config.toml
hidden_size = 256
num_attention_heads = 4
head_dim = 64
tie_word_embeddings = false
parallel_block = false
init = "trunc"
lr_mult_o = 4.0
lr_head = 0.00567
dataset = "wikipedia_en"
MLP neurons of a small language model. Each row is named by its layer, matrix (down: output weights) and neuron, and shows model dimensions 176-239. Each number is 50 + 15 x the weight over its row's rms, rounded and kept within 0 to 99. A neuron's up and down rows have the sign that makes its largest values positive.
A block is one neuron, or neurons of one layer that tend to fire together. After each block is what it responds to, as a language model described it from the Wikipedia text at the highest values.

L4.down239:57 59 50 26 57 64 57 41 21 58 29 60 49 27 50 77 27 35 49 66 54 38 31 65 56 25 46 44 72 63 48 49 43 35 35 65 43 49 36 49 38 45 49 54 61 85 49 57 47 51 48 41 25 42 49 30 47 41 40 51 31 05 32 40
L4.down619:55 33 57 36 61 26 55 65 47 27 54 62 56 61 66 69 72 42 53 28 51 46 37 23 39 77 54 56 55 34 45 50 72 36 50 76 70 53 31 66 52 44 58 61 68 52 50 47 48 32 46 26 65 31 55 47 48 47 19 46 71 56 52 71
L4.down659:48 64 31 75 48 68 50 51 47 40 54 64 44 46 34 36 57 54 32 31 46 45 34 23 40 52 42 67 58 51 57 57 66 49 79 56 66 61 53 30 63 49 29 41 48 25 52 39 38 21 71 43 63 68 27 46 79 53 38 52 59 66 36 28
L4.down817:58 40 71 39 46 44 70 58 49 41 60 49 50 69 63 34 49 32 54 44 45 59 39 66 33 57 29 48 41 58 26 60 38 44 43 39 50 39 43 52 34 51 34 39 26 46 43 47 59 31 57 36 51 39 38 58 44 89 08 14 67 75 77 68
Word-initial fragment tokens. First subword pieces of longer words split into several tokens, often verbs after to, and, was, such as gr(enade), or(bited), per(mit).

L5.down60:66 64 47 39 60 75 66 47 45 37 58 63 35 54 52 72 56 42 35 49 40 44 76 30 62 44 53 46 75 49 61 62 83 28 43 34 42 65 50 41 50 67 71 43 68 25 61 82 34 54 61 36 28 74 76 52 69 35 74 74 66 68 20 75
L5.down89:65 69 58 33 74 67 58 59 28 45 52 80 35 45 58 65 42 51 55 54 53 32 52 28 41 50 55 37 67 28 46 57 45 36 48 70 89 51 24 41 67 45 56 46 44 51 47 62 49 37 81 23 40 88 64 65 49 48 43 60 32 44 46 42
L5.down149:41 58 41 39 59 49 63 47 49 49 60 72 53 32 18 67 54 39 76 49 23 30 55 64 60 61 42 57 26 49 84 41 52 59 51 55 61 82 50 72 54 53 42 59 23 69 81 38 79 57 57 49 40 41 62 55 52 42 63 52 37 31 91 39
L5.down157:60 14 60 56 57 36 64 48 61 59 62 50 61 49 39 41 51 11 78 50 49 54 54 58 52 46 50 48 44 62 39 53 82 32 38 53 41 66 35 62 64 43 69 39 25 56 50 48 89 63 22 41 79 19 64 41 44 51 45 40 65 30 51 32
L5.down234:52 28 61 20 21 59 39 29 51 35 59 70 45 75 35 48 59 53 60 36 45 50 52 62 51 38 64 32 69 56 38 22 55 59 64 88 46 61 47 67 65 52 50 35 52 73 71 43 38 59 60 54 75 18 58 40 62 58 50 26 85 34 61 37
L5.down358:68 57 53 59 26 40 45 40 42 65 59 46 53 27 70 53 44 49 31 37 69 55 19 45 22 60 62 35 50 39 59 36 76 37 69 45 49 58 66 59 68 59 38 42 89 49 43 53 33 61 21 82 30 48 58 53 35 60 53 40 49 47 42 35
L5.down375:32 44 62 50 37 53 45 67 28 38 61 56 58 33 28 28 47 57 43 70 38 34 28 79 46 23 42 52 69 75 46 18 86 45 39 64 40 38 45 19 32 58 46 57 42 41 68 38 19 37 49 41 58 57 62 16 49 46 28 51 47 44 23 38
L5.down423:49 35 65 60 66 72 58 32 46 68 45 71 45 51 44 50 72 62 57 55 43 41 29 38 53 57 47 44 73 47 75 55 37 51 07 56 34 39 54 29 34 25 40 50 31 44 55 59 78 32 57 40 51 43 70 51 63 31 50 67 39 45 35 27
L5.down489:05 24 75 87 60 42 68 51 49 49 42 42 46 16 52 36 41 44 52 51 67 27 52 27 67 50 46 60 43 45 59 36 64 85 75 42 27 46 53 44 44 43 27 52 30 43 41 68 36 40 34 48 41 45 47 52 33 27 56 53 53 55 55 52
L5.down531:23 47 46 57 36 33 75 50 35 37 63 61 22 40 61 86 66 47 35 52 52 61 42 65 74 51 34 25 62 77 62 55 60 74 15 45 37 59 31 25 51 53 35 49 24 56 31 50 51 36 50 58 46 48 57 56 38 35 29 36 76 77 42 37
L5.down633:45 41 77 70 31 52 52 47 71 28 66 51 50 30 65 62 54 51 61 47 29 44 52 72 43 53 67 32 20 80 59 42 50 77 55 60 57 59 39 73 21 39 56 50 63 48 79 54 30 52 51 30 47 72 43 50 39 57 53 47 83 68 45 63
L5.down637:74 38 77 44 49 70 41 41 49 75 22 55 66 67 63 56 79 46 37 62 37 53 71 41 69 57 42 75 44 23 71 62 43 53 45 65 68 52 46 50 27 65 42 57 31 41 60 57 40 58 40 43 45 83 68 61 13 45 55 76 42 59 82 62
L5.down655:70 49 68 41 52 53 42 46 43 45 54 58 47 36 36 58 54 47 30 50 49 63 41 51 50 33 44 51 44 59 51 41 61 79 17 57 82 38 36 42 55 61 50 47 40 45 75 34 42 55 58 49 59 33 58 59 59 45 78 57 37 36 49 54
L5.down860:45 41 58 26 63 44 24 44 19 42 60 87 38 54 52 83 74 25 57 54 51 64 86 51 65 54 56 52 58 21 42 57 43 50 40 41 61 58 29 50 55 38 40 40 52 48 68 47 62 48 47 53 33 06 31 40 58 47 56 39 67 39 79 42
L5.down920:64 67 58 59 50 61 49 62 58 79 32 37 46 52 20 51 20 80 46 62 36 40 66 68 52 53 53 34 57 58 41 63 58 56 32 26 51 58 62 57 59 43 57 57 81 25 54 39 70 24 49 55 52 44 56 81 53 32 69 79 56 28 46 35
L5.down934:55 58 68 46 26 38 68 47 55 43 63 45 43 31 68 49 51 39 55 37 43 41 30 39 43 48 71 57 49 42 64 31 52 80 69 57 54 58 41 65 37 39 23 52 68 55 58 38 52 49 38 43 43 68 54 41 66 39 55 45 39 53 70 41
Name-final word pieces. Final subword piece completing a personal or proper name, often before a surname, bracket or verb, e.g. Suz-uki, Mitsu-to, Park-er.

L6.down325:65 31 53 57 52 22 46 34 46 38 51 68 52 53 40 43 74 65 55 43 69 29 54 49 40 47 62 62 63 69 35 62 54 55 53 27 51 14 57 46 55 36 53 60 42 60 19 45 56 48 27 62 37 41 59 58 68 74 43 33 40 46 73 39
Final piece of names. The last word-piece that completes a split proper name, often a person who is the verb's object in plot or biography narration (Xav-ier, Park-er, Dr-ake); also place names and occasional common nouns (Mar-ion, en-emy).

L4.down414:50 52 60 41 39 36 36 66 54 48 71 46 49 59 56 36 66 37 63 55 67 52 46 28 57 63 63 54 50 47 53 62 56 44 65 57 41 59 55 77 83 63 51 52 41 27 42 54 64 60 22 50 45 39 67 53 64 53 29 60 38 48 62 39
L4.down422:41 67 28 54 57 67 61 37 29 59 76 73 34 53 54 28 44 22 73 68 51 59 51 58 73 79 65 58 46 54 77 41 37 38 54 66 58 69 43 42 73 54 66 58 49 65 93 40 52 49 53 47 46 85 59 15 59 69 35 55 55 67 59 44
L4.down596:52 41 64 66 35 28 55 61 58 33 84 56 61 66 79 36 36 42 50 35 66 23 66 48 42 57 63 99 44 31 65 35 54 55 42 50 33 51 46 61 58 70 68 93 40 57 64 49 32 52 30 63 56 55 46 45 66 65 60 30 10 51 44 45
L4.down879:52 36 53 70 57 61 58 27 80 54 32 37 62 52 39 55 48 69 48 56 53 45 61 77 54 60 54 57 52 47 46 65 44 47 42 28 52 48 60 45 56 58 61 34 27 34 45 74 38 53 38 32 64 35 67 58 61 82 54 41 32 69 57 68
Role-introducing "as". Mostly "as" introducing a role or capacity, e.g. served as president, as a Democrat, Madhu as Keshavan; also "as well as", with weak scattered prepositions.

L6.down187:57 28 73 66 56 54 43 62 62 48 45 64 30 27 28 39 41 46 58 47 47 27 26 17 87 44 46 50 37 53 72 70 57 58 78 51 70 62 45 52 34 36 39 48 50 38 37 39 44 59 47 37 33 51 52 45 68 78 35 39 59 58 47 30
Before a role title. Words just before a job title or role for a person, such as as, of, former, new, district, appointed, e.g. "stepped down as CEO".

L4.down190:36 52 31 40 63 19 61 38 33 52 78 36 59 51 59 58 27 65 53 30 64 59 55 75 29 42 50 44 57 25 64 40 28 40 53 77 51 52 77 43 62 65 57 39 27 51 31 51 27 47 28 32 30 36 43 44 54 50 48 51 32 25 38 61
L4.down574:46 38 72 49 59 35 59 53 80 72 60 54 35 25 49 51 52 45 53 52 65 42 84 62 55 20 50 53 43 87 70 48 41 47 73 30 65 36 48 66 25 47 62 48 66 51 37 67 47 36 57 60 25 65 46 64 64 48 61 82 47 60 58 34
L4.down682:59 72 31 53 62 65 64 58 89 49 25 44 56 54 29 63 75 35 89 43 44 42 36 58 58 64 40 58 81 31 16 77 36 51 74 68 34 37 56 40 60 50 59 41 35 42 32 36 56 69 52 37 47 58 19 55 74 32 51 42 52 49 50 54
L4.down944:64 45 52 47 59 65 22 05 65 35 72 74 54 64 42 44 56 50 46 82 49 55 60 58 65 44 68 35 57 47 41 53 64 42 55 58 15 60 61 33 60 35 35 54 65 42 42 38 84 32 36 48 47 53 59 61 49 51 33 55 85 55 69 53
Possessive apostrophe. Apostrophes marking possession right after a noun or name, mostly before "s", as in men's tournament, Women's, Napoleon's wife; weaker on mid-word fragments.

L5.down2:54 98 65 60 56 48 84 39 47 46 59 46 65 38 71 58 51 46 71 65 31 42 41 61 16 56 67 37 65 59 35 79 74 42 68 34 62 41 29 64 52 41 40 55 78 46 29 64 16 36 69 54 27 56 41 45 55 67 63 36 54 50 69 74
L5.down18:46 43 55 77 54 20 51 41 37 40 67 62 80 34 56 24 74 49 41 44 45 48 69 72 60 57 62 58 74 71 66 59 55 57 28 47 41 30 55 43 67 49 36 45 63 56 62 60 35 51 72 38 62 69 37 30 53 58 66 42 36 47 37 66
L5.down40:59 87 32 44 63 33 42 33 55 57 47 63 61 58 57 67 41 44 27 55 16 70 26 50 44 50 50 54 57 61 86 51 44 34 47 37 40 66 59 12 44 68 44 39 79 47 84 54 58 17 50 34 49 73 44 28 74 46 63 55 54 50 31 55
L5.down140:69 59 49 52 59 49 62 39 50 53 60 73 62 55 64 61 54 26 24 56 50 71 54 87 64 50 29 51 80 82 59 48 31 56 44 21 33 37 50 17 54 59 44 64 83 47 47 46 44 49 35 45 52 53 56 40 22 35 71 51 67 66 51 70
L5.down195:55 44 60 78 39 63 78 44 39 60 73 74 27 51 50 45 52 46 49 47 35 38 43 27 21 57 29 49 65 70 39 51 23 27 36 49 74 69 58 50 54 43 61 35 66 23 45 34 57 40 39 59 48 62 87 47 65 43 65 27 48 70 60 72
L5.down278:32 53 77 71 82 43 20 28 30 46 36 48 37 41 87 48 44 38 41 66 37 44 31 31 56 50 44 60 57 50 58 28 22 56 79 45 64 61 50 51 79 52 48 61 32 79 28 47 17 40 72 44 68 62 42 71 41 63 23 58 52 40 77 80
L5.down420:70 41 46 77 82 41 99 41 73 71 74 40 75 46 61 42 55 44 41 39 62 75 68 52 53 55 26 58 57 55 47 38 53 66 39 40 46 79 45 47 60 65 89 60 37 38 28 56 26 57 29 52 54 25 65 59 30 54 54 38 66 44 62 51
L5.down445:34 48 54 31 56 55 44 42 37 60 44 23 27 76 43 49 53 60 65 13 75 62 37 42 35 76 29 47 18 62 58 37 31 36 69 47 67 49 52 31 31 39 49 59 39 61 43 43 60 66 52 78 62 85 59 45 46 49 57 42 45 56 49 36
L5.down481:61 53 41 31 59 35 48 65 57 66 54 58 62 47 47 49 52 67 25 41 53 73 48 59 50 62 53 49 49 77 44 46 76 78 72 35 34 54 82 63 20 41 36 65 54 48 23 39 68 56 36 25 63 45 24 38 19 42 32 51 63 15 35 57
L5.down582:68 65 57 32 24 43 28 39 58 51 47 91 26 48 67 61 41 58 57 79 87 49 30 36 32 58 37 80 74 35 30 61 47 34 56 32 44 33 65 42 49 46 57 40 64 81 52 47 64 51 58 60 47 31 69 37 57 36 36 58 54 27 81 61
L5.down684:44 47 80 31 37 50 30 87 81 38 53 34 33 53 65 38 45 28 54 46 61 65 46 42 45 37 70 78 63 49 47 70 41 66 86 27 65 57 61 61 73 49 65 56 57 45 45 57 57 42 38 38 69 41 24 58 45 70 61 08 35 33 36 50
L5.down773:59 54 73 16 89 51 50 59 35 53 90 34 60 62 33 24 37 39 65 73 45 59 71 50 42 47 53 53 43 40 64 56 62 54 66 59 33 70 24 49 44 61 82 53 52 47 53 31 44 36 51 46 53 31 67 44 64 41 38 64 46 30 42 60
L5.down880:20 74 54 78 57 59 71 79 48 38 45 24 57 38 36 57 55 67 67 50 36 53 46 50 56 31 42 45 77 40 32 83 30 53 43 53 23 55 61 42 49 55 26 49 48 54 51 98 40 47 40 54 47 58 32 56 60 64 62 41 55 52 40 50
L5.down898:54 63 21 60 28 38 73 51 56 68 57 56 47 37 53 46 49 51 78 35 53 61 52 46 66 62 39 31 38 55 66 55 62 31 67 51 44 51 72 24 68 12 42 59 35 57 68 43 50 52 50 58 62 78 54 61 45 41 47 70 26 58 63 31
L5.down938:31 65 41 57 46 33 19 63 63 29 52 33 30 60 58 38 40 62 57 41 41 40 58 71 15 31 34 65 46 57 80 41 33 70 62 63 46 63 50 45 49 42 65 08 44 49 73 60 48 44 36 75 65 56 39 57 94 51 41 53 44 39 57 50
L5.down985:68 58 36 52 39 48 61 78 36 52 64 45 53 19 51 57 37 49 65 38 63 73 57 28 44 46 63 42 51 85 50 65 43 76 62 45 29 52 52 51 49 30 36 49 44 66 50 45 39 55 63 23 48 50 51 50 59 64 64 47 53 33 80 30
Word-initial fragment "d". Short opening fragments of words split into pieces, mostly a lone "d" starting a word, as in d-ual, d-ébut, d-ollars, d-ukes, d-awn.

L6.down501:17 41 12 15 66 73 40 43 51 51 24 64 60 47 46 82 51 71 69 40 31 45 55 46 45 66 57 72 49 38 60 80 63 47 52 73 70 40 49 66 74 57 43 40 35 53 63 40 36 80 36 44 20 62 20 31 60 55 50 46 51 78 56 42
Possessive apostrophe. The apostrophe after a noun or name that begins a possessive 's, as in character's, band's, Gray's Inn; also some d' elisions and possessive pronouns.

L5.down27:25 55 44 53 45 54 69 41 53 45 49 51 61 44 79 58 46 58 59 71 48 49 12 47 55 73 35 52 36 43 66 55 48 30 63 59 55 63 61 80 66 52 48 57 26 51 64 20 69 64 41 60 44 45 28 38 56 27 53 24 50 47 81 46
L5.down43:55 45 37 52 29 43 33 46 80 45 62 48 33 67 58 46 48 54 76 39 41 72 70 44 42 49 47 45 56 40 67 33 49 69 40 52 82 55 64 52 50 61 44 61 55 48 40 44 50 40 47 44 47 42 84 72 58 35 66 74 45 61 53 62
L5.down272:44 40 42 53 63 35 39 22 49 70 48 25 48 60 75 45 52 64 51 33 30 55 51 56 66 69 17 76 59 69 31 38 33 36 50 70 42 50 52 72 46 64 42 45 32 40 61 35 39 69 23 42 32 42 70 60 46 56 35 47 68 66 69 57
L5.down457:39 41 33 46 36 51 60 43 32 22 67 74 85 57 46 54 47 55 42 27 45 38 53 49 22 49 58 57 55 34 54 45 52 62 59 63 86 46 45 53 48 10 56 72 36 71 31 46 59 52 59 63 26 78 55 47 59 57 57 46 47 38 41 59
L5.down479:48 57 46 22 64 48 70 71 33 44 47 69 38 29 28 23 62 48 58 99 02 47 35 38 52 68 40 58 55 30 36 55 40 49 34 47 68 63 48 36 53 85 47 49 27 56 34 62 40 49 60 41 65 31 41 27 43 53 31 47 51 55 38 61
L5.down604:50 50 36 69 71 48 51 61 71 36 77 65 64 40 57 30 27 62 81 64 45 34 57 46 35 85 43 52 51 65 57 52 46 59 57 38 83 71 59 58 54 54 27 52 27 56 77 50 38 59 66 63 50 66 43 63 69 14 48 38 51 46 26 43
L5.down617:30 59 35 57 28 53 60 15 76 52 53 40 37 35 66 67 68 66 64 47 18 66 58 48 59 76 52 60 26 26 83 52 50 53 47 44 16 48 33 33 57 66 37 43 67 39 66 44 24 22 80 59 43 85 86 42 47 65 60 57 29 75 53 33
L5.down632:45 39 57 59 39 32 29 45 50 52 58 49 39 39 42 49 79 41 57 55 28 47 61 32 51 58 60 60 28 60 86 21 27 41 28 51 66 38 54 50 60 50 28 66 78 46 42 27 33 39 60 43 42 45 67 32 53 17 75 33 66 45 48 48
L5.down659:48 59 50 69 57 38 56 58 26 39 43 74 47 31 65 56 63 72 59 51 57 88 58 72 40 44 56 69 44 37 29 32 46 67 74 57 65 63 37 55 77 79 51 42 28 69 50 21 68 53 62 55 62 39 55 63 43 45 39 51 57 41 48 69
L5.down666:63 48 59 68 64 61 49 33 60 39 51 55 67 59 23 51 41 48 52 49 55 64 59 55 51 55 63 55 36 20 79 71 41 34 67 54 47 85 62 35 43 46 28 40 33 69 66 34 75 65 72 37 30 52 51 54 78 47 48 37 53 46 36 40
L5.down767:47 57 50 50 52 49 38 52 45 64 51 58 57 29 53 41 36 54 43 43 52 48 76 68 69 38 45 55 28 41 15 34 55 66 77 70 43 58 75 31 71 56 31 84 25 56 18 74 60 11 64 49 41 39 74 51 53 56 61 46 53 48 61 51
L5.down814:61 46 37 92 61 25 58 63 62 35 65 40 58 48 53 82 61 64 51 38 47 62 49 63 33 88 61 38 75 28 64 37 23 56 68 59 41 37 65 36 23 48 56 30 35 59 38 45 19 51 77 61 55 56 31 50 71 36 66 44 86 39 78 77
L5.down834:49 53 41 50 48 57 54 52 62 53 35 20 49 47 56 55 64 49 41 67 34 59 58 56 36 52 38 68 70 29 55 47 67 45 57 49 61 57 38 50 63 69 72 60 26 59 38 56 44 67 47 55 65 38 23 68 48 77 44 41 48 45 56 58
L5.down917:21 41 66 40 62 76 53 50 48 73 62 50 48 48 35 39 60 54 43 66 75 54 46 45 65 43 47 44 75 47 42 52 41 59 60 44 41 44 44 47 47 51 37 59 37 37 36 40 59 67 62 57 51 51 38 39 26 81 57 45 50 36 50 32
L5.down961:38 70 62 67 55 69 59 33 47 60 49 54 43 67 41 38 66 82 39 60 40 64 53 60 40 48 42 47 53 40 44 60 46 44 50 46 42 78 48 49 49 58 58 50 33 21 39 58 01 43 68 47 54 31 45 32 45 63 38 57 55 38 66 39
L5.down1012:28 38 63 80 40 53 36 54 45 35 62 48 51 62 72 46 32 59 37 49 40 23 49 47 43 14 58 63 40 52 61 28 43 57 42 33 47 49 49 62 58 55 34 37 76 46 53 59 42 70 52 50 81 58 74 44 61 77 59 54 11 52 30 38
Role-assigning "as". Words that introduce a person's role or status in biographies, mainly "as" after elected, served, or signed, plus became, named, declared.

L5.down85:66 53 47 66 35 50 39 77 37 57 06 29 70 38 70 66 21 48 47 62 56 53 50 34 80 31 75 50 25 49 56 82 29 47 61 38 50 45 54 32 56 51 50 51 53 53 51 63 58 49 34 54 58 78 54 36 43 49 62 46 32 68 72 32
L5.down155:48 58 46 22 42 33 33 38 45 47 47 65 69 34 84 57 71 63 52 40 76 54 51 49 52 62 54 61 54 43 44 65 47 31 46 61 41 56 67 49 35 53 31 93 63 50 19 20 46 83 67 30 33 40 39 42 52 58 48 51 63 38 41 33
L5.down258:64 93 47 53 60 40 51 45 41 44 45 31 42 54 65 56 46 56 49 19 27 87 41 41 41 45 46 96 10 69 63 49 45 68 55 56 47 56 49 46 44 55 75 51 58 60 65 44 69 33 62 61 47 41 66 61 60 48 43 53 47 59 71 42
L5.down297:60 50 73 86 62 50 38 33 70 65 48 26 30 47 54 55 61 26 44 59 39 60 49 73 48 24 76 54 34 62 46 28 20 53 70 48 76 25 62 57 68 65 58 45 44 43 50 51 36 70 60 52 59 42 45 41 65 52 74 50 29 56 43 74
L5.down373:37 51 67 29 14 58 24 70 78 73 47 99 71 64 50 51 51 52 52 57 34 55 39 38 32 48 62 42 54 40 54 32 37 41 41 31 52 79 47 63 46 44 46 77 41 54 62 47 42 48 33 76 58 59 39 42 59 33 22 47 40 54 40 32
L5.down400:54 58 71 58 56 52 50 51 63 68 33 38 82 79 52 44 49 48 36 57 37 29 24 52 36 74 56 28 44 55 65 36 41 55 48 76 18 39 29 52 66 48 55 38 81 61 35 66 66 31 50 33 52 51 36 34 52 45 80 60 55 71 53 48
L5.down513:90 34 57 33 49 39 78 27 35 58 51 30 51 53 47 43 35 51 49 51 42 53 48 58 57 47 65 56 40 62 58 44 58 58 40 41 67 64 25 50 70 49 59 51 38 59 19 20 61 99 61 46 52 50 62 41 47 50 33 54 72 36 76 35
L5.down574:51 51 35 50 68 51 40 51 47 46 57 63 18 46 40 55 55 78 40 65 80 55 60 67 63 35 51 47 29 51 28 40 66 37 76 54 30 58 60 43 38 46 46 81 43 38 54 66 71 17 83 61 49 54 35 42 40 35 46 37 44 54 24 47
L5.down710:46 51 58 57 55 40 58 26 39 35 42 44 51 36 17 38 26 72 33 44 66 71 39 72 51 37 63 12 52 62 62 67 33 55 09 37 34 27 63 46 69 60 57 21 50 66 65 52 66 44 63 16 59 64 32 45 61 68 58 66 75 71 50 29
L5.down725:52 54 49 50 61 49 55 38 78 31 67 30 54 79 54 45 27 35 42 58 48 55 68 42 60 45 51 40 42 34 44 46 22 49 46 58 29 53 31 52 61 63 59 23 62 63 72 78 61 44 43 65 60 58 39 44 36 52 46 56 32 31 44 37
L5.down749:45 50 46 73 53 64 50 74 64 54 19 54 29 10 53 50 37 60 44 22 71 50 38 17 37 40 30 56 61 46 60 50 45 53 53 59 54 44 26 41 65 75 40 57 48 55 39 62 51 64 50 33 29 54 82 66 71 42 59 36 51 77 69 54
L5.down761:62 58 27 66 34 57 44 25 35 28 31 39 52 70 57 63 42 48 40 55 55 42 34 47 42 44 67 56 45 43 66 73 84 54 56 35 54 42 25 25 44 45 42 47 51 50 08 32 69 49 67 62 51 51 66 36 22 45 25 57 32 28 57 72
L5.down768:66 47 35 53 39 58 65 53 43 44 57 85 62 33 49 59 38 27 48 48 46 59 65 47 54 04 68 57 44 55 53 56 41 48 77 54 67 53 58 41 32 52 72 73 46 36 55 48 36 39 12 70 66 48 47 65 56 52 65 40 38 46 67 50
L5.down794:48 48 50 49 48 51 46 46 55 12 72 58 54 63 80 33 46 39 62 41 50 51 62 61 36 40 57 24 63 18 32 56 46 27 30 40 32 51 33 52 66 69 55 60 44 52 42 55 37 32 17 54 25 52 28 42 60 25 52 31 68 62 41 25
L5.down931:57 34 52 62 34 58 59 56 33 29 57 32 44 38 58 51 46 71 44 15 35 43 36 80 59 48 55 34 84 68 60 36 46 60 23 64 60 54 58 44 84 53 52 16 61 54 49 32 21 61 62 21 54 59 47 30 51 46 64 49 41 45 68 58
L5.down1016:20 50 48 19 43 37 66 55 66 50 64 56 56 24 78 64 33 47 43 46 72 53 62 57 50 58 52 43 56 52 43 67 67 65 32 46 51 54 57 44 76 70 70 53 53 72 81 27 13 46 42 61 45 60 39 42 40 46 26 48 50 77 39 75
Possessive apostrophe. Apostrophe before possessive s after a noun, e.g. women's, king's, family's, also word-internal pieces completing split words (le-is-ure, pl-az-a).

L6.down205:57 34 62 44 32 34 29 45 59 37 62 47 65 30 45 54 16 70 41 51 53 37 34 59 75 28 52 51 68 47 42 49 53 37 48 14 45 39 34 48 64 71 55 66 46 41 52 39 67 74 57 68 47 44 30 39 54 23 64 49 40 32 40 41
Word-initial D fragments. First fragment of a word split into pieces, mostly a capital or lowercase D in names, tables and abbreviations, e.g. D-vogaći, Dungannon, DJs, dad.